MLP neurons of a small language model. Each row is named by its layer, matrix (up: input weights; down: output weights) and neuron, and shows model dimensions 0-191. Each number is 500 + 50 x the weight over its row's rms, rounded and kept within 0 to 999. Numbers have three digits each.
Before each neuron's rows, "fires before" lists the tokens most often just after its 100 highest values on Wikipedia text that the model never trained on; "fires on" lists the tokens most often at its 100 highest values on Wikipedia text that the model never trained on.

fires before: ".", " ", "; ", "%", ","
fires on: "1", "0", "20", "10"
L9.up610:610522500531481527467558491549467475491581471575463490505525497511546439607451393492466614518431515416395491529559505464503569479519481517531514599534471457422468479501454460458495527575543423525558542471491506556464547596551453513505413455453499589595628472466505447524534417573457488545520536528564574545583471449459394465490497390403413510458465440513494482485515546591457444524557596450551512503584477475526516445568405447472533479513487483409411449496489456473528523480511400529511399453563503535517475475547538441512450469544493532519479494473475572456471499510450489479
L9.down610:602563520558509568533557501416504511478458520467601446543495505423426573550481479484526523443482560455459532515475460466529538507447580428527581470469442512525513465572481505449518502542453463544544480477437575520458581478479464498540449466476562495446558419450451419414490568438458543468546478462463598493470498442463565534539429572532446457606491467546511598450403522435375378519562542476546473501492456554497536404471489461571499506505516356445574453506555456523520618476488554523579521560564464511598498517444481539519481458642507438525454434515528507450391439540587544575

fires before: "7 ", "7", "6", "6 ", "4", "4 "
fires on: "201", "4", "1", "0", "200", "\n"
L11.up220:515524507520467569519464493548398535547524546564471426490489498498491374499449554522418405507456582337466560443481497459402530531504523512489439529398494572470539494540419489496456508536503568512529526546506503541486444516516416544532496560506552531491509441380561430517495512542469502454580450530469476435569485521548428503527463538523482573486599582431393492494561490484468567440524506501515513415560478433478532450505494526531448491560530533547424480433535517513497419534443519631450523579517546560496426414517450511578463444485518577548588387522541531491469514474484546405
L11.down220:509432478492425465635428498554493544548481618465522484443514582493575457497431477623501540606600424516498505529623550497503503418562440427418504512525452485468440410579534600461438524461600556508642500411469526499482555474498513548467549487488546470520519439454445420575521519462502580472444555423498470482453648487499529552522382498506497488522490530484433520444463495477592550578506485537460470521525560535501497461438484546532553454472473554472584476474424488494420522483508471537488531505512580482580531571511476460475469494492476430483509581541574536498518482408581538477

fires before: "am", "uc", "es", "y ", " ", "y"
fires on: "li", "d", "il", "tr", "of", "t "
L5.up287:492498384501478491530542530509413427552498536483463416454562503581543488445528545470486429536483559521488549457566517531563548586484378432604480483479445499445426447484531555458491550515516419478503522565454523500565541511526440460461399502522457599531509521419520535555583539557531490554507502443510529514486461572510506527543539432487482553491531498532505482529445562583470494489554463442573535463514543419442454416489487511446512504519463475512468477485569540503376489505493540620458432494502435488528431483567525482403579552531425413539534431454514508504496499526463481571
L5.down287:474465592529481582462529449508597511470536544547482418590543494515461544457486559480474498538546411411558473452514595402585436510514502536475483477510438485525528371369527505540456537480624514539437471465537516511460534453423506481647557504535401445514502465556497429482542383579445562485482453524516510426481504493558468497466569495442515443520394406485498568411491522519538463614457502462554499549485542551619484562539516419520410397482597506478515546535511553431563514415523538435443474538476501490457461505510491492519630535534474546453514518510492550484527449465510608536

fires before: "er", "l", "d", "er ", "d "
fires on: "ub", "ov", "el", "b", "d"
L12.up318:555528564529522536480507487529432454351458552517499534479614495545573448520528463442410484466424497606487508585522470522464530652519433464511517469448321497419473452543520484550550516490564489542534554477378561504478511552520362504517402479433521514489519489525505507536531471502464559541545519465522533366446483449559495538595466419470506507550572466490471481466553570493460485496503541579605542533470499509444519437469473566521528469538476496471475520556566589429448473563482475559470521487446534472480504416517480479472554437439538508531460522567518500492443502577504465437
L12.down318:564523535496502495537467524545471478555552427484443449508531468364481554516433513539567635560548473538527500462424504471547487560519479466468483566388448449484553475523514547540493575533514438441514486429486530492585474496570504499588459481484546532496421426519536554514482462494580436475438401529554430556504573455529541514556424426482511550467564528504519487544510583542536558454391548476454457502468494507415498518473497534532495525520472543484441397556413451513489518590560555518498477433398564575488541524463447424464454531639451473393544530445609511422411530480420468517

fires before: "19", "1", "the ", "201", "202"
fires on: "y ", "l ", "ce ", "e ", "ary ", "ber "
L7.up574:561435528476493566411470510520560483447533512469451499386612526613550533468502520458467481515412562407442490482526451570496495544555505512552487564531449482543592424471417630507481465484503507578451578503451505509443455509538512554416472478446463565530449524437549416527502592540412504553581459523462542471506480423516542507515386468530497426539505467481509434560578499425458532562455402540477569490612545448452519498606494523503500471426538475439487502451472503488459356567505490502392551585520548565618506566586473491479473518502471513550522512500501521530529503468443466525
L7.down574:550497533568549574530524498418517481420570406512458442547395537552531531483489479506512531465571488463439409463538562558449550494486456493577541511568546524504501506444505543546489426539525446428451480441623476467536520461506572506405515605553529401543498491483526592501422460464506545451510463497497469536566576455552513429428547509530510458506449442505570615508520464464451411415463483478439487410551625474565529404528447492499516483513481577527459522503497523341470524461538514506515484567525533518506518445539423427473538595502502401506476499493433444500500526521550507450

fires before: "==", "In ", "===", "A", "H", "The "
fires on: "\n\n", "\n"
L7.up336:468563454535468467504509484595577553531456428530472570485568456495566474535489426529498475541389446470478541512567515405465443492494468495559573506460479474471478447501382573536388496492447443486558561536473625398460536600546512602457449526488466524550520580514478547524614506570493534508582473514550514478597527559472497525531443510485477490473590508455496502494523493576501408535553555591442583511521508557470449514470473447525522525553500480503432486500573481501469460438468445576404481477495422518548493478565563526490524485548526643540593445517587476558419544515517400470
L7.down336:243535451528456486475497470579546549493512463483492519531555506510536522510433464490459525494480499500564528538561521458449471568531501526516538531470511536461472557494440507511454490566071501491493529481481532463482521506504527532499480510422520526611468546478501503475540534472512500581536506509528537542526527676558520547543468522512490550477491490450507494554520541553536426468511566545423550501495534513483464482489494515533471483566464499533483503559454436504512494479497485545466487484529315519520527488514527455441468495577516582559547507480532527547501551519500468478

fires before: "in", "ed ", "er", ": ", "ur", "y"
fires on: "h", "o", "ov", "e", "t", "en"
L9.up818:559480561431511500508503547514474440582464501541504518494437457506449474495457459496535476493504603416560493548575551440471541577563445393539504500564457442489466432448499471415523609573536472488559524580566516502570561574494460485426529511532533456459493547556550482490499447473458503485410493598527527504533453499518421458500487521476529587588515458546496405433530462513520482509554389523500512527463489468564450495568504556565578506436482473535395490553494529429476446475477480521428474389455542495559530478467553566508552407464474574487451547557539494460400535586453501503
L9.down818:461431452578505473529442533536478530508430536472488564476440541482522497451537522515493586522455427467439535490420410531520386457570477576426556551484525544431509596609488532511491482464544547535454448486525611564507527484552655501483494474446547511501564384478453559473616397524576453520590485480420438486434502417456465547529550459535516497458453583471518497471596478507503463473423562483509498434488597497607540549517487486478462465542476451518507477477467471564537518478529506523442438518473459537520569561476442469468523492555446428485474496471403568525538491523508453510

fires before: "n ", "c", "r", "n", "8 ", "4 "
fires on: "O", "2", "1"
L11.up1020:501472523428428549519545492570520487441581486446466531478591542485516529505396493459497569529481488474417514521495437428501577574561517521551513464416578484433427509499462616445497550549512516494437588481480512512486499601487450504502561484481536486565508495358502480464521536438479515431540483499567591480495554471489496508480496494454454549509635516447438509511469496457512528442509501381494523432481519495464469392556518532496461444465461453628462442446545497508485522519546450581519497544493468414516456532533435499431398532440578561488515573539472543519576485512486576448
L11.down1020:510460531492501520454471387583467484410478423526518537525554514541483519445509482454524574516509467473459595461486449461477352518543438520519667479505554494570540517520511445402480476471575648476470513472488526515482434576526466385543531477502478439432559490504466424459480479495485546523554566467536470453483540434549533486510580534547449465469486440464444413530482479469534440507627498473495499535486507467487539533593440543588456573536472576467505535481486430511407519504530537456541492489499468506657519502425515565542552497429390632553546605464472464496511567471544461556

fires before: "p", "m", "b", "par", "v"
fires on: "com", "ter", "2", "3"
L11.up254:534509485537516457526483423466410492532603498507521460455580466459563485466487455481488581430492500491479530632458423506404506491651469372491487476443514511482466488552418610509600490523526510477508385524535571469552574505568462452400468508413531505533610553507502501461528566567533551472519453492553495542545483483497447492453411554504517473505457444454491494592476495555518420517496481512460487406487534439489489468475514456480507505494607534449475532500581535501529502446458587475456387495405596521520520491506485510442581515474542508567506452385484461485512483436485477487
L11.down254:546428560652359504500530558469518489431496475398509506533495535467513481525512477397499478507540542493523438490475621405522593452564518477592492549473430582449504525490479450516538524456493482405545526509458556506434502528557556473605464483421529568448471561516473443488541512465478600460547511455463491444567434488566517481522467341451456485574431474525456539557534532536462457485477507520431555444513510493483555526592511452516567451494576533439527540509474495420442439463580424486533562481608415554460459537582466469541494525465416478581469593496513506487459449569465540479

fires before: "il", "St", "K", "b", "in", "ag"
fires on: "ed ", "am", "im", "m", "em"
L10.up635:452569557460545606451420430533486518570485516601514539463562544449562441512572440415508621454476476457555465520550464563523520495459466531583536472530429540433508468463499482532485499522619529546573491591479577486576525510486567568467452437477508549430454414560515481577494435395561465459428636531563520519572508434500484532438405528499473538580535430608545428593486505472461453507551469480526474508597480453501467549585435508469472480428522454588491483530439483465549494486535515495536443523513564490539458510439549389495520559456512454450589469553474519389457491469399442525
L10.down635:474467551495499432574524585518458466438482538431498496474529508442562511407451502497504537488590471512551604485553570520421457454510478445489541461437488578472495483452458510539511407569450527484439426516485550457477447503473483514487487482483492550450509520543475513633481521469451514476430557482450468647472507530546579464487531528497568493461358478535477543528533610534539592566572538570509586555468537549509510431486438439525530456560490529508435485481517527481414548477411467550443554536535587527560555483470480538417510478488469524612447542528501533581408459469544502449

fires before: "ad ", "os", "b", "a", "ub", "ad"
fires on: "ro", "cl", "r", "le", "ri"
L12.up154:571442500545482442476412436514477568496479453525429474450487504543532498508489440506520517540450485514462536540517444464478603498467441534536443508478425547546459447550500474584422481438514453606484645567410500485579446507458545569460512544484486478510570592445443466441559463497435502498488529480476473447521452465591440553502425465524528511500617549452537427605559442547536552522490466446529487483553545463485479408513491539568361527434498491586551482517523538527383437526477555494485535508528492485587606499465397436516552465533505529488549404444435567490514532601500521489
L12.down154:407572442423553537446504484473488470424474464484449556523381537510488586470599463484482565484491546377556536449490430532452577521576528547582515480570503478465441589533493445520552397481538554579545503473546453474417459456605443410508469470385543418475531413533496513501473531446480529517464479505455512496428571466527490555494498485622426536479447461540503516526475503448521452487522478527457517404426457500575473595461530462493571558588489496482574558399459551458559487459570429518494527489509582493434516447473530563477438590567421423531473482496400526558466537473572517564

fires before: "|---|---", " ", "| ", "S"
fires on: "| ", "\n", "=", "; "
L2.up4:527514505588545528472515478526533459397565417505534476471496477581451346411492436553496441460470528481563478475511507523416496530526450503542475569532508471485499507473460487526533561503498467550533440468492563471492483453528549501484413570511517550559532442327498495516530545451533544491518499434534501512469542488505499463497446476473485507625524431612546411572602479524429467509527574413497571550564483478531551448566424449446475483477479431572488456433603453517496548505538488524555416455558422509523512451520560601460390506557522471568490511407665549406509493569470418440
L2.down4:543512605494601487503515484543469460519552463504469501494635527479476352539410510445495514533521522441503451464516492482454451480541587505439463518562595412471511426445446501479478545476529595610517502549443540476515562519552477478545468499490532534583548501381555478630548486486601526531556544364435396522496543493435630400456407543479575494498524406515530513589492501629456577562497543384526503477457471428491536481520568480505412577434546529565517463422466466466478516400477425460512447437534510467526492455464505520529491546565431533537480452407523599487511516477531468467

fires before: "the ", "h", "th", "he ", "his ", "that "
fires on: "of ", "ing ", "s ", ", ", "ed ", "es "
L10.up595:492471509512527499502471524508594527537596457526478532487471505482521424430475423454550377372515490484447570543513458508500480476467452486467555503474515567533499441506461569522489499472506498587515515432608524484515590473518448596468548506495558556570510533477554491553450487424483516490494592474573573492502475481548507509495482471513479549536516494484639521581505413568444510531559496398490473454580582443530496564505404430524476528478551555599496443536549453480435423525473549563438503532381526437570460443572465480478484550529595493539540447465554488408516546505509471461
L10.down595:438501530482449458529464478512554558450487491420483513538542467506380523537503568467428504511530476479549470510461432518491538511589503546490554537471505479511481567545446598541517474436224472479524560428533460503540462462451496549480462451545474579475531476433575434476509551521573478536464502446541443477526440607477478520480569553507463452480456522444440454477465387525486489348542453542539605547439543510524528464522570523524429496461471559490576564464433452528597479494465461557544489512499541512431554519578488528418582593541395541570455533532492452408516522472585503527

fires before: "- ", "| ", "==", "\n"
fires on: "\n", "y", "w", "\n\n"
L9.up384:490502429517454509494508515588540419497530532475535458542459561522520464517516508470554466445481568469528475550534459544533484484502585490577499535507431510520471416476491541504414546593560561587505549415532636440483536499475484538413461536483594541546472456559537461556518521550510476491450493591530542483495464519483454501492472478541544494491540481527495376510426457473415388555554412429447541425451606407519511495495529551512556574529583560469538521429446582466466432494465426552472499539525536511608456420462416543441602565476534501480586516552566484493496478505428469484
L9.down384:433467482501487519567557437467499549483477466403514476502562632513540489420574441414505439589532464524534474526513489448556455495571442485413508500431514452574582479499556461494617414423457525400563410490462473461536464502488485548521504466387516480531471452554578535472443586471461458545539488528602461444534553489536539408520580506457510513597480517532457503585465532456560464486438550528558470493528526482617450454543501491509474472510491560534414438563442520468451639460510534437517427480576461503426498419482541467559534489546581452484498438487560436403492428518455449515

fires before: "| ", " ", "%", "en "
fires on: "| ", "es ", "y ", "e ", "er ", "be"
L7.up172:500536476502449562507536486583541510411493380480508493436471446510542462526425573497450415472441537509520497540486438509510461477540535461512466546380449537478581471401514513475472532582517432540418501434539552396540556534490421496547426497445594510518425451494528509475445524551454525451463588461484563451527504502587606438583459510481472455579560574506551446486448532430469562598525475412386474498519544484492455470589460485448549554569579577534617450510537507434495544464465451509516505565505540503443460465548513487591480512567575473539538550481432498498479501476405545508
L7.down172:609546578517601522534578449518533519491452415499488485484541506475536492462426498527470548517462535383505483383607446560511492564472569481449549478545459555497579559520546529474529536505554375463564436442502422477558475482491577485407458463561539493522468496533475603518547468540503455502501482434523531532566554441455470524394483534522584585488466500566547533426491528468493500469527444507557508460453473474570444384499559490494402445463477488408479482470433568440574524618401414475481482538506516510564520457508496505482386450528483504405471548530535479557498470520473516526

fires before: ": ", "e", "y"
fires on: "e", "or", "od", "y", "ag", "e "
L10.up139:498543484469473517621437494551413469577458475431470555477396508512552483469449481525414460451546580443567584512506432488486560454543511445475494535513429465448501408500539529441485524565511460500557497493538592478562541502541392535441475453473600429459502468531530406434529544570427403408501608501489547493475488486489561423597478389534503414471533554550420373496519514534556434548530533526549461460534513466446556453545503583477519613514476514369530460547468503490439507538450493438499459466503481474640468493455528547533547524532523454504491515475606495484433544474451464532
L10.down139:446490495510511490503500427457524554528524534498475439555432458448497429435476512495483528502513455493512484520571483388546384531562543567552547384444498520464544576437540493467412512499477519467526524551555574412422452460550514503481545571534503570505580472575511411507553454552545494487545491408541588490424501447443433487388572432468477548470562463587444597507529434557431528515583430515560473504489494480457538503432469512490552440435495436507507460515560477574541448467521524429466478517473617453408467534499493491531541458428549466450533444549447484557441521532591510544

fires before: "p", "er", "es ", "b", "il", "s"
fires on: "am", "m", "on", "the"
L10.up68:507441574436602546454453513556501388485623453533556536455607551512581527559529494405560548491410523477515492502432509500629567433533553428577510561537492588451436487396475498483521528469530488487526543504603491495585481464527569468516464430476576522558479433510431448496511440515507487479439649528515578553562448563565516443509482576425476543571447468542455506470470455467490518547538536470541516481521495459388475504624502525508407493464512443423534483515524481516514503476500458503396466432498489578471449498491485483436515442522484509535591540436517597438526460489445468500
L10.down68:492541472579458472513507477501558574506571488488416461527475440418595452483408486548534481479498477610556554543511404438399431527524449568472492464483545530548525552503428510485451468538511511584517505474421528474471547460523535512488513512538505487407424577431389593534439561515535567526593556400550402479443501536498580506558447553499618492434586531423539526558516616454527527354405518590493554459494450522515470497445464525545527540532472569608493510531463563421486502481527518438571514551561473408547529551495522465496533459573393525432469564503414435541389483582486489565

fires before: "o", "p", "v", "ur", "our", "d "
fires on: "j", "ap", "n", "l", "ser"
L11.up741:487469473474541509571540435542427504520540432481409478458459405510476469449486496562537394470465478525516449461531508478446533594500439501484590527460351449505526472533522488471460452484565478508542530529487515569500609440432407464517564587502537579525461621462475535441484506466544532554483436430462471467488480407534419539511462446502538439412577563442544507547474512447505513576506502559430504424519558514494422502593494524514387608419498498462529548510462491536456532472439498478524421485514594428510525412436538489580407525495540461519583497535565477486482492485425477467
L11.down741:429514456473535446501498438450488489470499410486452529511538500514492472538508451568553504479510459502450470510512492456450472517548481542528463497522548401496588526558475517503487438473524576547507617517431584378456593539563507503466600422514534500565476520507410554456395486572418510521579588495450473467499525578468559499448392544465570576519556445630441479527520525507461492503522402491570454529520479567568550419477521553410523498623493441509477535592511570491486411467508485480467492478580479493465551568451455530450413413566454461554452504501459504582414465546546497523

fires before: " ", "V", "%", "T", "P", "R"
fires on: "| ", "ur", "\n"
L5.up395:477507569532546548528509471525496387502560514455460434483498460487353480420546424520518522507502562559550448405484485573465583501546544534563483603420463441481458502378413489518536600564558552483570466499522526459480486534478487518481456602426533445533475487513518415473502462526569535511432519437495592456453531523521468393542479561548516497555563442463480437439459530488471417558608495442383578474464507486501501556458511476474604546515547562577538456489468568442492508413459494550527452498413477524571462544447517515439524490612568511541615491456569460486498473362436506547
L5.down395:529460525548559468504418490546569506471610439551551514457402566426479429545507463508503509487577533517579513509515507537484454517556481472337501495511565415403487541414447482459508563467596512505597538537474468473548415438522598485441470509520541580532494410509516501547574500554589467622484504468550512434602449467488577435513486503488549522536596519442565483538485501482528474518478531467378471568498495404419455460506504464472384494475537484540564546486487511571489505498493479483500508524500547503476521506558516444460449604546599526502514564430434470512460493483431477435

fires before: "t", "ted ", "ar ", "g", "t ", "igh"
fires on: "ul", "uc", "in", "on", "a", "igh"
L7.up491:562427515483572569459517418490596438461425555544504582502464487437438496445518455466474500505497476445481455536527489529462420588458453495478509602533531468486443494607485517499506472534577531513407455548539510510522484514470462498529497461544540670529498654413584435531523565507537535538561422483511479454532436410559543509541465481460508383482514502471429467483534526495580548523542531463406412550500512498434430555564495458454469586463535459417515475416474488534542510528467447536459494559476525495473534446474500507543513428482488591552445457528458610486447515562508491524
L7.down491:515555523605467480533573478465470474468519541441527429500527546432554547573564499552490472522550537498444383531515445541530474546311478544478514602456484485560475438415547585504433501506473428502443464484544444583582510480421515499541597532454508529584472485509521443556442512512484460506489505478554487465442475466556559525472505546557478584490598522464563507533433527529466475500517566508440469530498509485454429479526416478456534431452511515491506449532498517494595533478476441447471415516527518538488516486462457443454510540519547457452394512438519534575509519623578595533

fires before: "| ", "- ", "The ", "==="
fires on: "\n", "\n\n"
L10.up147:508451446467450532554471406562512525487427459459487487482530513491455433519469482435471557477428477366446550518545522550546490467512499528373519506551614445466498402462473457556477625482501572607542521456453493434393526480503414575443457503489565558549591488491537482502555413529514500403551497460548425405545503465517458536454434535582541494468539414439470429489493459505440546550557461523448554513533523525476426516495543544549483489477510561528527488509479532491391468573451560526493472489514532535486546378461542537501585545578505470552616449503550567509516555586528518438
L10.down147:307457497536427553480484563526464473445466450570521508529391468583461581517503429441499479526552511535637449477558511532456442491511481501508479624489452589473452501550510426499501481414366500442545518479480510501521518479541502442495486488424444517523472363489540511519509521434516432562499494535625481546459496714523500467525659486557481464504450511494487471519484509536520490486505532543611495448551541526554483492447433465445545451469570494478520500538410439449523502459518439492510453478523332502469433453475546495489518474561496582507473584541524484540485538557494497497

fires before: "ing ", "for", "g", "7 ", "h", "7"
fires on: "be", "d", "1", "4", "am"
L11.up708:517526527489457477572531500534479518511547442515455425542427562535526361520435493426453492569466485463526571476515396487514493502551423529548478506475507587437468482566418389541468621613511586503488496444419578521530564416530451491514551598519598528484534550400530480593548457511537567471502553446489565459507476511534457484514451488464507487545499448429429490548376481562519498450461623497529480501550471564535443487540517612555483551541492460508403445397460521531411520482456560579490561404509479484560523449505440548504530475443518482521488474502564535465478419482401502464
L11.down708:572499558436491638579516390472442458580448588464576413449498536518555450543542536629514556532499578457524467556593480490462459416399574593589523499572429491525404489536541552534427460511678480447540450464567523462493360452463464529475471475517486481543474534558487490499494526499506527523474506560512545486564564416492455551465462460454511439536534486486462509481465527406451521564510519527461485485545505445535549531467437558476556527437562517434532536479507420504453511533482533437608563456496509557499492494518512527510452439399542492531448560434571453467513525485547438431

fires before: "a ", "=", "M", "an ", "S", "is "
fires on: "is ", ") ", "), ", "ic ", "an ", "\n\n"
L2.up412:485462454440556536449399510429475475478422548410478504412485437485496474545535490492503567389462478539564605521603450483489528506539477502494518517440467498505492446520512516605578641539493496504591525491599474450519564458415512440515501517438527491503571467584474490384645411570470553499529478497476545529576378497441481534534539586552474502449590538470511501420492479538452528437505464518487608447561500544400487453517493515497555519492433572539570489431499481414469530480546461573413504467527513566468578545501566466449463469457477600494491553427522560450491547506508438509
L2.down412:468424471444518505547463510473489548469547527536487540427580595567480452484519392479436514482525527480446532505447485463488530427493504505551549640528483507461546469578447582532395535491542486472535487422530512505494566474559490580487548546453624566383594441474470491468531478570547417488521486497439502516505454474529548528516469461498586535508554537590495529541482487440500431415494532459569537485477554493433459526567533526530531552523489423485420477500517515454592519499460488618394553496540492520482512500572486461453439473558464511518509525406526494522481488495494439547

fires before: "- ", "a ", "an "
fires on: "\n", "is ", "a ", "was ", "gr"
L5.up987:510472512498568509519484498492364504504487460460510479406559483529486530488474485449474572499453508588455487495510492590486456441543468472435497589501591521463430489483590464491485551495501481516531515579497477461543465531439386513466428472519480642478546538427547472471525570538437511384545430494549497463550465473543476507525545402534503466497565453564493470471471362595526477498478482431495534533542485443499470463552467485494464609499542522502519475468532550376438509600593463614523448486513464557541605564456559444497500433451560614570596582534594593489452464549457498553
L5.down987:482631527532434574484532561542495479498491473503507436535484498528450468473441620464370550465483467555410428535514514533514505519512469482533533498551472549455518464555514524562480518537453484525468496465549503578572515413524466557493493435436554484561555433464471512467479556568453503452591487471524541447531424437503524471525511344513489447472503443404474516475462484508547484470407483585575491484525536504512511572534462453501460510453411501486446497562534492487513519514550457527541504549447484439483495560502417449478437447621473507456509497547499591598473385468487486438

fires before: "n ", "n", "r", "c", "k", "er "
fires on: "O", "in", "at", "aw", "ow"
L12.up119:511455393472506555477564503544450499513459490424483445427493411497457557505528541467385485450454474491513557478485433475467517547508553536489453454525562518437576519459346462496514554478540544583503472576484557574477441585528437516510545476514586498409512477463485483538530476518492476497519430546579486476557576486630397497458480519451387520521552448450518495469504488494603440455521578492505473491586471534437525575453575552519459521549449441564502411482470473536510414477445384442503508413433545478562504492528619467480497493576438488581613570507549503454512492484354502513
L12.down119:460527544420470528523488493478483558421416495534467499482482518526487566387472487526474582558525486452455474468556510494559438527509489470481532518451519522408518530466523437490583468464496557445491490480556558513490374560484472530521434536584515492458557475515420534564517556591537464541448560492511460503494499489493507587549457439610566492419497467492466589516488463537480492555514488518365427589498427522557495570495423454529468434579467574576529441471555441507425528487537590575566484586491454481516403509532523475453481495431537408535497504574446490543547472446599468522

fires before: "ers", "p", "m", "il", ", "
fires on: "com", "iv", "ev", "om"
L11.up532:480558522413506553440513356536424424446547487550504410519510546522518485472510380467498527406455530539468575487484559509457559590545524534541544542519456630528494449478430470518455537462605465484466451593498500531556462568552509507429464459487582483572548536534512560585454499497625480520479503557553493485591550413507448520494474550526546569511471418523541496535457454490472483521518524561585580539441511499495562518490486398539467541456511501523481460498444404574423502476425561533528493368506556495493475458488501515403493431496539534557551387476501524550468547568455462491
L11.down532:440474446515428535527437471546494468544448435479549434522566430483584492477510627613544507519501517511501533544429504525547439481561514539543451463520448532482567476532455525501527463479481457453556464446551523455506565521486414525407492492417499438479607482538485412454460459518468540478417530461519450534491542486429557516450473417600523505507468442621485529456536507543506478543504526563476560461480529470564498500580507459541561572493445539453489515362479460392432483535574490473513527555433454530557557572531547531588579549461424510483508562524584421482423512423516469438

fires before: "; ", "5", "7", ".", "8", "4"
fires on: "19", "18", "9", "1", "1 "
L2.up19:514465543558508579493465453448507523470508496459499457435571493518548495499556460442498552511427476548460552494528535418488530604508414570539438552433446502536542496541488476505502493584535422526600561492529582523397543548509513507512431416424545635541517526499486463536484412555453504439516492463614514483512536426474413509520482538434539528537559453529509472425534468535459506509513537445565460420496506519555511455452423479411542528485514531558422465414606541507511544462583562535480455507583487493632445518544536508450484456563503452544525507475603581401500504459380515468
L2.down19:507528645595476592536640459525564465475492432483566519516411448465491462571462528470571505584574433492517541569417459488476512500635486489456478456565561440512452500561433487479510448513532531422443549471548515501505597474545460480490529560487511441506449451514549417472492509493513474540514498472519518491663485604486411555436471536515438520496433432509476490502460499623483368546514474526591482453532490397522507430490494448493542479442409481520549488581498480459539509504537484483552441430465431483537399524551563539505508484467461627491436481429537521546502350472485538447

fires before: "l", "d", " ", "er", "it"
fires on: "ou", "ub", "ow", "si", "u", "ov"
L10.up996:516424546558449561485602562486579429499435442540415492479553445532483519433481427482568508497377530548487487566390548518456526557516491477519506494483500507532552471522506448548531478542492428582502498491415472550480568525578483534540500404574576467597564500462613582566462487576446497502568503524540529470480443518449356522472459440395486521533491556474425509486490513548448498648500552527504513483569584458507527460522450469501408497500548462546494539531581492466500473516506438631455472486512565531478508427557533453447460384534569477535466486541605515453458462537488501495
L10.down996:517450458452524421515537465481487511501517490505519539510503555475458498447499631461494558559560484567548539479566487586487440468475557449404461527619446523466556409546531511512470520495528552492529485409497585475550443421433595503458465456515493511534490467556503508501481513526455512542529477393549566521562617419477560519500524617499478521558503533522529551465563422452493434468521457474452538466536540516459545562513401476513466532517478405472534431523513516446508431536514502449587435491492561517519463482595473545574474565564572534411453492583499511556549463428447455515

fires before: "19", "201", "0", "199", "202", "200"
fires on: "–", "and ", "ary ", "e ", "ch "
L7.up469:479568526513474508510460488439540574517479493480424490497569453565505436517466495494442523517451578418527538567494500517422454495513422478462468528496538478522641468452473483556463515540485461549531548557581548499497547496551523548464503471506501496457547537533519420567554461476494540463503533436499527444549417492442587550539433506391497498463420549485349475484570494451507527580524395485464507439473568544416437460635520479508353520532478554503404433454472525469431361469434391465421526471569508421573647493543476510485511539571479540552604451561492517529499489621524511480
L7.down469:536547522599519581530487487547482447506442512506418427493479523581558434494451494477598564456453450541424503391504489540500471491517512551524527507552461479558511494517456494472507484480284476478473512481419400464530477530490570535422447524528470518527527467482488406535491551523386524551451527463507455533574507479472528465450458485485572490459510475553546454536537439514622577449449506486509551361515478583600547536500554498468521496587403503513462430453417448435506496555488587494476529592573433584570499496451425491436458563510520405484485461525499474528507518427487542456